Weights of a small transformer language model: vocabulary 3761.
MLP neurons of a small language model. Each row is named by its layer, matrix (up: input weights) and neuron, and shows model dimensions 16-143. Each number is 500 + 40 x the weight over its row's rms, rounded and kept within 0 to 999. Numbers have three digits each.
After each neuron's rows, "fires after" lists the tokens most often just before its 100 highest values on Wikipedia text that the model never trained on.

L7.up1097:507520526497464461482549478475531516524554524462425525537504468463481464490542544524576531484551562572485541478513513526558493498577496465575559397473471521548507447522552499509482454534502515518507433538449480523501504467485484512506570505448575505506519498526531451522487500437532512557548543458489476440430480524512445504441494528581505567470513500466407513501473565518506505563498
fires after: " h", " w", " C", " H", " W", " c"

L7.up763:563487447540492526507523456476470495466485514481497520463482587495481546503482463517504489464492545514545518533502499480541506532491567502490458490479464446495517491421471521505535512475477445479499523498537529519504525487490484472517527575463503545482493548427477433553479482594494450476516432489460550448556490597500484530510447454505517523468503508477500470511446492550530438524478
fires after: " F", " f", " Co", " G", " a", "F"

L3.up683:516513548501470459463433500492490473520472549496528452504527516510526524470499444545457562510455522475545535476548466441553473492476472501514516561514508488514473476462509498498536487480453503464526439453449464478498490476551473548515536454547447463534468521475441495568516512552498516418485459529576498489529405516533475547514585497526516479581454439489487488506535488451511523397503
fires after: " M", " m", "orn", " Am", "M", "m"

L3.up1398:486541455492451463522456515512602516434429498554501506541488491489515481466444461543506546447478487447486532590461560575543445504448417442535491508455485443522607520517449550435523549572443516481519476518463538541565583500432558548496460456512484488494463446478467509566476561526434514494468465460539583488499458510493507503523491564522493452511486477448507490468496534509566465440454
fires after: " N", " n", " p", " Dan", "N", "ot"

L9.up1344:576499440532472460548529461468456522497458542495452464488445490510529465491446518492478525547450581416515530471453513488487415529499530510477557533524491466505497538590508508480467438575524462491455479544492493541519484481480562450507512499478518463433571500463447508572476523441579509429492433423436494473410510414494502450521521472491537502531462512539422494481536451487547506483473
fires after: ".", "==", " \"", " (", ".\n\n", "\n\n"

L2.up1295:496426470505518549465553474470515479539492462586520565499468498462528488534529612551487570590598491513481502461449560522522497447556524548440494474531492496582514567514492507478555562515570472528456486518525555535466521498456497565492545514488455580501476537588486471530551522561517541488475504526465450467524464518503548484462451481477478480462444500423508514467486485525452547494562
fires after: " S", "S", " s", "us", "A", " A"

L2.up408:501489440592486522413421416519487526450522532534476471456455515461533495466515504520447484484474502479500472476503537475558522531462517539549521441468502506450543466533506500501447548534473465495611429574518490523483556574514472471483606536521522499435437464496412517542504546505476498504459501518497503489543528557462525533553502531524512517528513591432538442554485393570540456479521
fires after: " F", " f"

L2.up735:469481601532501507521537454470560490549474496557387583501519503511429506505507459563543453497501456492495487530350539416552538548520533552528558484475508544506501588524470517549503513521517458491512495563498491495478515456464435526466526452517440537551526507489454483478495490492527503471502477506419449549526423463488456501496516487507501522487486538553529539449548437489512475513545
fires after: " H", " h", "H", " Gl"

L2.up471:516489471481577536487437477452504509464563458548517493460480506518464443481531524465521587448467501470483504489466499525447506503531447480504518447442531481479530539461487508507519475474485492525565519450520492490528490574477495415473459550480464542454486475473517444487533549517534464465457546525503505482495469476497618490512522414498477524526518441448478533557531494434434462463540
fires after: ".", ",", " The", " with", " and"

L2.up649:523533437510494517462504473493548567467523553549507541417533506459608484508482493563479498472512508499488548505486534506498572529441520493498500513476568554464537450536513507439525461530569464468528460493541495505507458452496487472561462507473524523479478505474416470578492482570474541453517476542480465496477547464462456564456576540525559542496470529518565488516488460527460523477462
fires after: " f", " F", " m", "F", " fun"

L3.up824:548516466500537515513550542515469505561472448461499537511542489472438453471444497487537535425440520569547498450457475549466564469496527531495451525445427521541529492555577402478487535529494480589590574523560468565509462465532592568521500546482500540485480478496542486563497467492522483498450486484417511535453488464459471495465522571497439491579528500518530531516500439505551529583448
fires after: " is", " was", " are", " be", " were", " or"

L7.up694:485510468539549520576530477420554475477443542472535478529525492521476520513467523461586465460465494496442478566469548486474473573422540482477490474496439492467554477509478503513497536420447492467546477575458475527495541457469452558466559480571471527539448507504482539487537568529560475457465433563510456457572458522511514518510467520511554532485482490469472484497561496485504569494473
fires after: " m", "om", "m", "im", " M", " was"

L3.up798:465539457497498477468516478521581465381476492476398475518459549513417563558445485515525539524526485562435564516533524493584526511464486475460484508469503537481541481518524475501452546506469494503475463540476514576452438506552536513488375541461552431461469512500506466501556471445536476433501525462435460478502486535514551500495472567476482519533505520461566476500459523473512488480496
fires after: " T", " t", " B", " b", "ur"

L3.up377:521557501552564592483463469560523561520500516549471496552436475503537558465440452568411447497480503489480471555549486505524478514485460402494480548454441579492472526457476532488522500490542514455576459480520463525502485499483515525523501512516476543541454480560575478536549524485563470460512485555554470541602462498554490530504471486483554530541521504460466517439488538490501473460574
fires after: " M", "M", " m", " Mel", " N"

L7.up671:517449475476465536505473486586525531494457553519521429502582534554535457525519522453511436510457466503560553509436467513460517454476535469468508471507456526542487458467502474510476483441500491514435457486475485503451542501546534514493442560529535493492442498537490487521558504498515529513516485472532502508497532547509498508498454471469498441541515465563451452437494516469560512542524
fires after: " le", "le", " hel", " l", "re", "ol"

L2.up1020:510506515572476482454545471468502472420471485451581510486461479511513451491552452518486517482489510536523438519505532443451507488533521525535445465526498488449559469502471457523428563477492502500521463504454520434554442537483497534537514544481579505548546516506532516535513565499505492489516517430412553523528445509541455464534553476534489552515499549459471522484513490492463592461498
fires after: " C", " c", "C", "-c"

L3.up1059:588520474500437601494477482484432498538485463547538473506459461498440620428480510506453445500474517484535484536489555479472612475414546494408532471470519511522507458494519551458452481543456526480538502520600479571516480524518501496500509509514472508442444463529456499505512491468474470487531536521431545445483517559472428526452505474507503498506535563525493509499398499590508489562478
fires after: " f", " F", "f", " un", " t"

L3.up609:552471489523524562500538558484517487506482419505449406516532483493479494489488623524581501451477552536512485491522525572552588496492503506519471457494548454487497523408465387496465463544518484484503470506475487502503487499479535455533534497483449438467517468469529487563592543445562451477433461460518495517469585525430456510391492512491445538536519471461455529488510507486485477424507
fires after: ",", " in", " and", " of"

L3.up1098:507527502455529528511473532533449414474433418500600553467534533510548473433561560548524548475500540469476511533536479569514504410565459530535522520530522457461402525478517529437509487446536511514543518442509433478478513431552464480506496512533471480446484541457487574422545484480502447495489558499571539415516489489478502478526525506562489577480502525509479550588476559467512452573434
fires after: " D", "d", "id", "el", "t", " ab"

L2.up24:504515531459462471491551566461463476449476495476501530461468469508491514501521484471481530484511399511568516453436532487549506441472485450495494427585541449439556462496578467472520586521475507495496482537568578513475469487473595478510548545442537485499548506484534532462526514550412599512474543466497584481528475473480429549575470520527455562507482601475463510566466548507456510503558
fires after: " C", " c", "c", "-c", "a"

L2.up1201:523452487483434565426427465465416473444495494484497439471450519493484480542552452437425507497470432501600546488525478551473475505499463491561515439478523490529405516466503493554554477510467483525469484484515513562459480519492441538541535530486523548452465560496439473501483550475487542487489554517451532420501504531497496579485450447594440550483478468535459510540495471494493407567478
fires after: " the", " T", " f", " F", " The"

L3.up1378:619433471501510513477503479533553541492521461502521472508500535549477549478466464424471537421527503462526590511512547524519457466398532463494468463487421489473467473523460501452461453497461490545473542475484476552488540489527538535531522521479521457525505456566527582447483525537566491516474508554514604512457495474494456540521523516524414523543508421533523562487537490527528522569509
fires after: " was", " is", " be", " were", " are", " while"

L2.up1282:516459485490432497533503513468566534443468471518414603528447438473452540524480506436492486430607468472517479511379533484534535542597483606496550492493467447500495481475482524544537505534575448414558506486492556493431492500428416504493529418476502522467511503478498489457469525475502469511491483480491474473437475458508601515435592516515487503494525554477408522450564516459522435554530
fires after: " H", "H", "h", " h", "ah", "G"

L2.up1433:515465510507548515415458443456479492574495489584523477468475516458491478488496445494494578479511463483434530502462486582519518473598486441511492486471490447539534563561409454507503614481545506465443462482528507514450494506507496520594522470477490484517433505494505499535541498454496505507472454513522464425475575426465554528486440505472485487542489490493491561489514452539478500477527
fires after: " s", " S", "-S", "S", "s", "ch"

L3.up832:513587487523476473545539479521522531507513473516535523487526451476544506505523525434449569543558577475541477475442527513454478521495496536470452524550520490509503467498533488530478583495494468438466497499541454455551537559493536585496501505442473508528491632483535551480512465535496519476461553548454452555492415507499533491427494469423535474485448488483504452465513529498498439561531
fires after: " s", " S", "S", " l"

L2.up708:498539519572478494410486465520501487495492523437535506501515458509509498529502544515480541539497538432521523563456473510507440514452462523471436498579490497521515541468459468517538569524520528538453481462456523444409510444492493482560504416474475471550541493486609575570498442506463501546491530558542505533508516488519521492477483465468508491509482529355456455483535461572523559530470
fires after: " s", " S", "S", "s", "-S"

L2.up9:406527541531491518537427509472537524483469478536497490536512546485500499462507497497517456464476485568481486528474511488493432547489487495483438481457461551528442603510523481466539427447472520500455543559527492503519501437472498488533532467476535450438480502490549530492453549564565506465490528550400591425472485492536467517547575515535531460488472532526507438460408526496451543456464
fires after: "m", "v", "av", "im", "erg"

L7.up1476:473487480580484552557503500511538495480448555536468463421465471454405461541535542487455536520405509481484529510467502430585502477427502429501510542425460541522509516509490501503484472512544595487540500497550493456523486480481502503484512508418551491490518500485462467501508540456542507527521459447456435542432569454540513502481482460454475543577488416490505567464483503549570410435515
fires after: " ", ",", "-", ".", " ("

L3.up952:511472421488408585549504483538435513468474495481491506553508564445495509519465545546546509438503491488513545492508510526568503505517575465528488525542447503490507453474488465535486577458520519549532454515485532490459526523483494457527532511539538479488499588559416479502456467461524499467515510458525525425555463458492535536517540519530478536504496497487533456524450482556559473489529
fires after: "f", "if", " f", " Sup", "res", " F"

L2.up77:527497521489556443469408522474476565463424478482547491488487490473542470510539501547520546474445514422533486507469489508543475486469508484503464484472534488446491469500521545503585479506501396424586467566393425444497536481546524552483456470577461445420477541442502540513527413516540536470497488472525440488509453523465481490530475541524483520522473496506484519515442500468575430586496
fires after: " L", " l", "L", "l", "-L", "-l"

L3.up1225:512458528515439558486435525512477496541465442563455556598566470535453480495429532464562508455568485455545480488483550526490544546521528512534435538500540527537554548411494458471459524514556521606579503533516477458483505474503484492531481441538405507548516507432564503480468491487514502490482474509477562550489489495496484542489478466539483523545510455510518509522547452489553422440547
fires after: " in", " In", " Jan", "In"

L7.up765:472492551529458471485478434485526465518530539576528505552535489549490532552540548503532483490478458387538523477447538458460494493475581495512512562431512562502483537498507560551501547471524519488473536547507530484469550435521489517475506501594518576533504540497588542502566587523511490535554481441496481555492494488541475505575473423494490514533498496521467487474476537480470389452508
fires after: "ol", "h", "om", "ard", " Col", "le"

L3.up1420:459488427525530577499472540549604536503486502499574513511447455538435504474481444465522520412462465547467529428420568555480514439453463410490389538433458525497471503525580467454469470441509526396507574512408552521574467525456594492471449539432436531493512447516503548540484554458533578457447449548519487454461436471391467548520509496475402510505524398450441547537547497573486513505479
fires after: " was", " is", " \"", " were", " had"

L3.up1013:471514489484550528509544433498509519570473499488551440580520491522524466404494527494505501504535413540475482520487524527475483517514505539451435454491542501548482539507506451450471448479485460455460542569528433546500527545531568523555485535526522504481481524521585521481533574518481510475501463458501559466445561473447519557505552491530524513455501537543433553515529551524533504534506
fires after: " t", "T", " T", "t", " cont", "-t"

L3.up1510:535556494541546579515459525470440454522539465500411516475480424572551503498519512493471525473501512483535491527536513476505506519499556446518514508480492522522447486463527487593538415420501496465552493503480516552438497530521466531455535451500556548486512466592476467485477578474471498432450515517471474426509542431529419477533546539495493488499527450563467502577470466533437472497490
fires after: " the", " The", "m", " m", "The"

L3.up1530:560550474500509504547486491518514602512531504521441442511482563461494533458461537489535432480522475496439547524496472557518462547528565475489498512416503478404497474459476567507475479529501521461561564569534489504502518581454497566513537494539477477502510462479553469466549448503471538374476483477469513520468496461443519502534441583457509479513529546580517576458470431483529443571501
fires after: " T", "T", " V", " t", " E", " W"

L3.up660:559526440515414560476466532451531392566458500485494470479453514501472538514476458428461511477497483503468474577526497520506550441580523454560433432567507490455539456537440465502443636499488439382487436529541576474420470464485512543549539519454562503520554534484500451525481488478481473504474534461505504508486510585469530488514482476564466568524455508474454503513536537485456456457507
fires after: " c", " C", " S", " s", "M", "C"

L2.up670:509490504435578488492506571428545501440517498499496425545482494489487489560513499526462512433463498501547485483497438488488459452537382479467490480560468506445497541521465521410496449502447491514520515522510439448571514487428527457485573482524459436511540444536584517442480457552505434468491507590517518427510525422517503499481501433496532479505503513516502514594460533500455426496479
fires after: "d", "z", " Ed", "u", "l", " D"

L3.up1495:492537553548462524502517490558551525472530528521461475525503424538428513519496562480454491487504519526479508450481518492473488486543564503477550490414493450541557492530441520515510487527533522503481501556532487459528526474498437487389552517525468519411521479464481485453520523494455528501511463475460532499522446483457493552462546473497512580519494473588478557421562525520514463509571
fires after: "h", " H", " h", "ú", "ah", " whe"

L2.up1005:543470498534530440453582604485534489440483479485487554479500459560499526458474490471541508508473468507535471483480518506495565431514461480479490507484541455492464508501465528511487555477461481449490446432518561572560535512461540490484514505495563471519557547478482547530475471424455534559488556441480497505503520496494503502539504494520472521471493549483499453488498511478537478490528
fires after: " C", " c", "C", " B", " Har"

L2.up640:482476524544517502586406529428554483548494490499453450494493461533523529479495508554474481486492498558507508513471516440477470497404490449547480491483407565512517494467490464455484509475496512419516434468469445554507485403558415561542520484450555511521395448525507424522476525473510464410497428501518520445504448514541465541517485503546563481503485490447495459536487571515509528432417
fires after: " m", " M", "m", "M", " sugg"

L3.up795:480492529466506393478529466465577529516480576587489451494452464499486551488514523531521529475498436516495527597481514578567482478474478562516426498474510457505515424464546595515514491564496487519456464476513495586453559543501458553549495443528494494493499547412503522577402469433526558431445533456586447540467496519553510533505539538428496513491536550398464470496506500471469568518507
fires after: " N", " n", "N", "n"

L3.up743:445464513529493456493597425538520499520479481489532432560500501570490499493530485456490495451526560472500524531502566610542548494439467541430514399489530446510556446476527518442532550508494538462523484489507514481498519478510523563508465532477523543530570472417555546591457477624492515542432481503445495476495559486515481551505485528465513519420493533490520504485488485493484554428517
fires after: " N", "N", "n"

L7.up917:493458540568498453520539489546471523515528444459459510447517514511461514492559492420484539534542462569429477529481519523458484500488520444543490486539487481539492428506453546450463496504487485455449499501472476453513560502536538475564561475547524553484486462580543507515562514515498423492486474482553488548496473520482461497508504411460442578552497474491476506504506494536463484505521
fires after: " ", " |", "\n", "-", " League"

L2.up40:502477534509532500517441398416540442530476601494474473492547506468453545513495490518446466491540426457491513427501489499578526525439524524536534433471422491490491481528425538434507444542456454523505615524463535477544474444462452435471473486478421465470478545497525487529473566477538460508494518525505561468511534478516549558538450508553468519542447479481486466434525477424581459557502
fires after: " O", "ab", "O", "um"

L7.up784:517460576496402461522494499524491414518460574450546456563434493467496533556541472544488504498449463488501494470501548465534565533528504476520496468512517460459496517502512506536493546457477511541485549592459512562442542503544460514467504443536464485467459498479496511485471563536528493482497446407514526432459493440475552436525532548477490531568483548544406519522547487597526518493483
fires after: " of", " |\n", " in", "i", "|---|---|---|---", " |"

L9.up506:541488529555518497528423488480550509469498460517526484411518480457449538471555550494510495443494527551547513519440480487426441510409528457420511486476526421464527497508520462608500494553566541515485546541517497560520504510475523493508477542422432531541631476454492396463513471527485536482576495502499454486546448519557525472457522402500536461490445508443448506524513461503482497482515
fires after: " ", ",", " $", " (", "."

L2.up799:507491443516509533493547455576546518514497557570485441586507479512537466537560506488486562563566542558464532510455542562551517537539533570547521536559477539485455427501471518488518526446471504462450472440514516487476505490530483526523507461457502494561479488441553507647461519458568546473474435576496454456499478481525514452491440483524451499505502527449489489482519495551460540457488
fires after: " S", " s", "S", "und"

L3.up797:509480450511547527552535477476415469483480519584482557475533517462516522509625539549424466475455419462519517478480564487502491559485517442558503443466546536516477515498535491552525531476484512449517528541535458478522501524491505493523529547494493482445426513496417548539495511531544537468523541492519488518521465483492503540402588588518529524506502501531556519511496474487523497467523
fires after: " f", " F", "f", "al", " conf", "if"

L3.up119:554445459547485517485572547444526411531483523544472582558548457560502487503437484479466492525537528450438461490538519535557529507499405488446454434525512417546561499450482469550501561518571480518465521544508580498413536520466515515437512524434525521536528509521521514486431431464504559495399523523537429463485474558472514489552477492480484468506515513441504526532529495518448468486429
fires after: " S", " s", "S", " B"

L3.up480:501490488487513465473463456526546496465521555506489515492448503515541485565529501471491507515513490552506491531502612540546486497440452622516453478485489505486569512491492487518564560549441530533491498446508528475552587553475397509528464539523535507451473476451548463555511534556515495551400519448496492570513482539513495491472543494463501506505501477564533446520519565453526471482531
fires after: " N", "N", " n", "n"

L3.up1348:532510538486497459544508535471516489454529544502460562533466483537475583530551511482501524530541519578476577522543543506519565469578527452546407485556479473484546446516477572491453514540531437501530505477497530509520448454553509531512527490438577478494524475536488498546528441538462520499483521458511489472496549510566515488374507512537411565520478533474510532499526502511522594465538
fires after: " c", " C", "C", "z", "c", ".S"

L7.up1500:516457448519427470488475475541524532493450510439454526463482554527539435517430457493480475474529497605419503440469519513440492469413461471516489479474451582529585492509493504419478524504490449463435470584424452495482520448526474451526506423566517503526465479485514530458485552408506515511503535518537548479505526447523524542460567471491446449532478520519433455477440461569534516555570
fires after: "–", " (", " ", "m", "-"

L3.up877:522504540462514507508539519468556528523517455487478477552517494465510560397494472531504536516560503485504428541506504564534542508450484481555465506480614458544491452496496478501470545608515516522535466494509523428454485530473438476469542429562525459529552494512531569448564476461480432461530489527499534564540490518508487571429510469513521457487558515432532497534524487553538476494475
fires after: " in", " to", " for", " from", " of"

L3.up700:494527540512475474488553394431440525522495471545502575462476431462574415472596481516522497457472524449545478504441518465527529601454534475534495536497488491451508476474563537501544465461463512467540442532500489466460535482500452535555514484541579525497478525499472520464513500517475481504527472477474510445468471518490502512518511548494480528510548475508457489584528464586487508445489
fires after: " f", " F", "F", "f"

L3.up236:476499478510514583578502408511509518504494454586517503468488483538509487525416535430513517498478481554537577470410556527464488442461538488470529556450437478508546544524527413530487501482453444488500413522473571589466466466560606462446485538456464554524590441477522458512533540503451506524423484509485522529447517469529502474473507529519480505501492501521554562523519461503487647559566
fires after: " is", " was", ",", " are", " were", " be"

L3.up548:565493465480507568523518500515558448479535515536484529479493532461443475491522500496527468491539525455439528563429560536512534585492570493455448519550454493446541524438515541484432537521501531508433469518529408446444502520499494470496490446531445510466529417502513478480514546556513491544410479420547479563497482495492492517527491533462452507538510488485465492470535519517577561505527
fires after: " In", "In", " in", " Pro"

L3.up1313:470417442502492557555559539464494497505502456447578505479545610502581468454530481468488508528569445507491561480496528501481588467463474544417491491419513472487507440472459451515470552485535474491518568476524483532388445520512531488474474510497491514554521469521495506483553540512536517512521510442461474487443491509445551523572519572537523481481543476492471530487480451516523504519567
fires after: " T", " t", "T", " B", "all"

L2.up393:459509560484476487453468507514482501521501545479537477522442480518545523574540495514507563519451494516493471504483442477536525439476464575543515537502522540559540489529479543495507510512510549505481540493459508506562479495464519489516529453588494517461553461483452568510522551436496533463446548479475547496543532550469481541501495535452565579512546479479458547537519538448488444458492
fires after: " (", " \"", "-", " rec"

L2.up37:555595456523513518465541492516479537542527519589516522502458462447530531478513561533537508597502528520486478458428502534509511504586500497537467486530523447529513483522466479553546616429494560495445528485495504501406570493415516533561527482532469514559461557521507530590461510529513500491491567566488474474535528493490578471476470519454481419490520501449478465494515476557490526512495
fires after: " s", " S", "S", "ch", "s"

L3.up1170:482520439500454457456415458544509522504554520522521486516486490477452540590468483479489533453437486570514589482482522532430467473419525473511470553516468526509503498495552404531534511457435505526568510513487534539564478502583530483495440535440510511490453505476423478532483493548500556526425527489513483497455464501442475540507530427494514504537459412553550579520514441482482522576527
fires after: " the", " was", " is", " a", " were", " being"

L3.up682:487464561527477494452537509493504482576457492521447460537475508507563485466502497550471422513474508554463501541468558489472490536460502476550396501512499556459480536492510485503480412565537479517507540516455505442429537483484481465526534486542490455488522519478501532477524489514471530478473513524438591444518470499513469521548542514557563536477584499549463452523502580480499577398504
fires after: "m", " M", "am", "im", "M"

L3.up1455:529457500479547512476467535551526576480426499511561502469436492522423499506438500517521456378494536465577543505484544537455483531480463534471479487471454498479543524475516518457543551453511390487500482537436451487565549518477484470457458482553509478511478504442482478543525512508535505525481464463566492548512475475507498571438521536510502393506506492512500520535470564486535523551462
fires after: " L", " N", " l", "l", "L", "ell"

L2.up960:514475466557498443487526592492529446440531446536541527585464514521450534466513439563505541498466537596507513525526527452511506492559477471472468464527599433473425514432522541484460572480484564489543484487506529578537479553474461513547561510502557473508525516529552478460500535523472586463512569495504555530550524527504458522497455503534475550482519543459503516545494564461467522495576
fires after: " C", "C", " c", "-c", "c", "oc"

L2.up1248:509526478530533529504471532503479511480541530451488576486487478456625465501530441538481499501464531467568536482473537496530521514475624541482482520448508509446456455456565493474471512497440458521548491543562504505536441555518440495492494456511447491439419521400426514564520475466501472442528515535440524469499504503529514497499554486507419509556585581512561453583498471490489466518491
fires after: " F", " f", "f", " W", " C", "F"

L3.up153:486510448499436487475452471539402546506497516481465512462521479433550449508568482557495463433460511485477492513461515448517520484480503491491542437516513530494508508486522473488504435476477530521522514555478477476451541564464487485538501408491407447453480484435417494530479530516468529540473478556492463437490477480515472527485535512566539490549500511507506492545423481486453416554505
fires after: " F", " f", " P", "f", " on", " p"

L2.up1220:498516496509504526518382476552515542532557541518544476503476460537487523486532542445509490462463465560542451549409517454507618447450523537463526555467448500498508508525461489521524503549438517516483475605470517483488516567507532467499521493477470521485507526516512490551478507492567527401516453558516448508471482447514479492478466519438476501495497428481520517492561501446533442508567
fires after: ",", "w", " S", " wh", "W", " "

L3.up809:537447553498449475575628566453519474552484463468511434579537537580508476506532494509446523480542531487487510584455481472462527500495640499496452438499578509474482446516510487492455553534536460594494507498540524484554511486525490522497487413498513471515447472525520566513443528547513494534418455479527514526488501492495550487512556506432509580463515503537463464586497503538526467463489
fires after: " in", " of", " to", " for", "In"

L3.up1300:483532507460539474537502502555503502489560469517560549514476472546509452445470505522442560544539521461481429459443470441531467507498524511508498442481510447500482516479432458439455524518541495565473496528518458442466510517512506477518527504472527467545510489435538479554474538547543595474434490568474530485526500490506548478455507549364445461532478539459551471477466537502434484473464
fires after: " S", " s", "S", " In", "s"

L3.up1331:538488506431543473473453470449509497449576479441514464551545473508526518544481518489530482552503416535478553448471552431524516448545508533482503568467564572512474481559573491483541521535494579516488488466521485467548480539447514479457559497495501503447541495473464571518478464412479510454489462521509508535536514498472486582510520513483537429499532425481417534570509516466437538510423
fires after: " (", " ", " \"", "-"

L3.up321:543554518531551504487524459565511525560481504524550522512507514559499568504515486436503573451557499494557402485423527483442478494580500555450529510599498519474508451456482475445472485448518494494462440564526462441481563526531520491443479495442496488472472525477471541514475513550529513475457545534495453543499513514403505520473482525471451482433575537536558502484515505536472501456494
fires after: " S", " s", "iss", "S", "os", " sh"

L2.up633:522457475537522525474464541483471540438529514474457479503541593514433489415489494489524528485504410527491486506489495507564504461495564481449426505475482597451504487443447471485495492498491497571527535520502493616493475515460504482534462558556493499462566544498564505445541524544552511472491529532456471454461501543473530482534548508480526550555515553455500514475519445447484497511545
fires after: " T", "T", " t", " S", " At"

L3.up1386:449495509532509534521528551533459444427463468428426481464536560507487442544480489518503500489482537577442497588549527482473494524444507554464506478509485497527508523398480481544560484444488544484538469432507497555451532486520513492588574572540509488478506465558520431467488441529468496399457484507447533508535489449549445481514554486550533508480465454496434445473521462445468506426470
fires after: "M", " m", " Miss", " M", "om", "m"

L3.up806:489463452509510488479540468464510556483517611560536519471473452503509489520483489525454558465514538476510498573474500507535507521540475558521497530512452497450468504565444461525475551542452574496494460534506448455530570560405450526567442490459517441524548459449521529511548513501470517471534492435579491538501525405452503566500574494444474454528510496430512421473520495526532491477451
fires after: " n", " N", "n", "N"

L3.up180:502540471468562579587511486485542535544532514529528576569428539523472542486476531469474579403454433403530532456453510579487501415483554471472519493399380473529492532466537463515500463512375506493539506547451444497455442484522560519567575465498558527432524503550499469497511478474527457567525489554501550514555503505452501442460554499518478486517550468504489531497498508439454535544434
fires after: " is", " was", " under", " trans", ".", " m"

L3.up734:500490474480483492597505507456504496523452568478471542493450565482473482433453507402468536454474500490479496541545457535518466481446560463589439546529563516496547539501484440479487512557563459478476464411490462494480489506471547482597483420474460466529508490445534576547523554522541541535477457473559545547544513495522561576485483446495450460557468469503498469505503519486621461520519
fires after: " in", "a", " In"

L3.up978:581483570548478515574502518493522517512570542476500540453548538482441473452526499457464489486560515498449503576459487504548523512492474404527487518484499517531465434426492421500553535555426530490485455520480562448488428523505537493491495494618504384441505495450539497568531536506549518487546468503504468583485548558485555553498497546503438518501571435430445459496501488500522545448485
fires after: " in", " In", "In"

L3.up498:478470461505508439469516548512504557486492488453470519529468517516534575456516542543512500533534433500407467513464517468495512479511548486507462523486529471466512459517510512541435542461382456399508473521482436573569502574459501533519448546574501518537454550485548512476492520519590529461495519466444525529442423498453591455545558519486460464426499588512458538536485551538537433535589
fires after: " t", " T", " H", "at"

L3.up1055:515534461520590529524573475461575540494416540538515378449473515497529510524514511492492576508597528434448494581491592575491478477504445508491483532478434503428562510502418529526519548560502447513512437546523453574529594549495514492520471509454574412505538446456530554496471539562464500516491507504507512509529492502475481500483484520479467523479472487480523518510521497526516515589503
fires after: " N", "N", "n", " n", "l", "/"

L3.up1211:515498458479481501497423495493546473580515495471469533538443461510498472506517519555516501465540483446543523427465487562434440476532563561519455436524510428553540527533471507471532511456573457459533482533447479513453513505578507574547497487480490460497391479447492512489504465545472547440429540588535469491502488514531547520497525526407484457457479500482546521462508494453502414473441
fires after: " S", "S", " s", "ins", "-s", " most"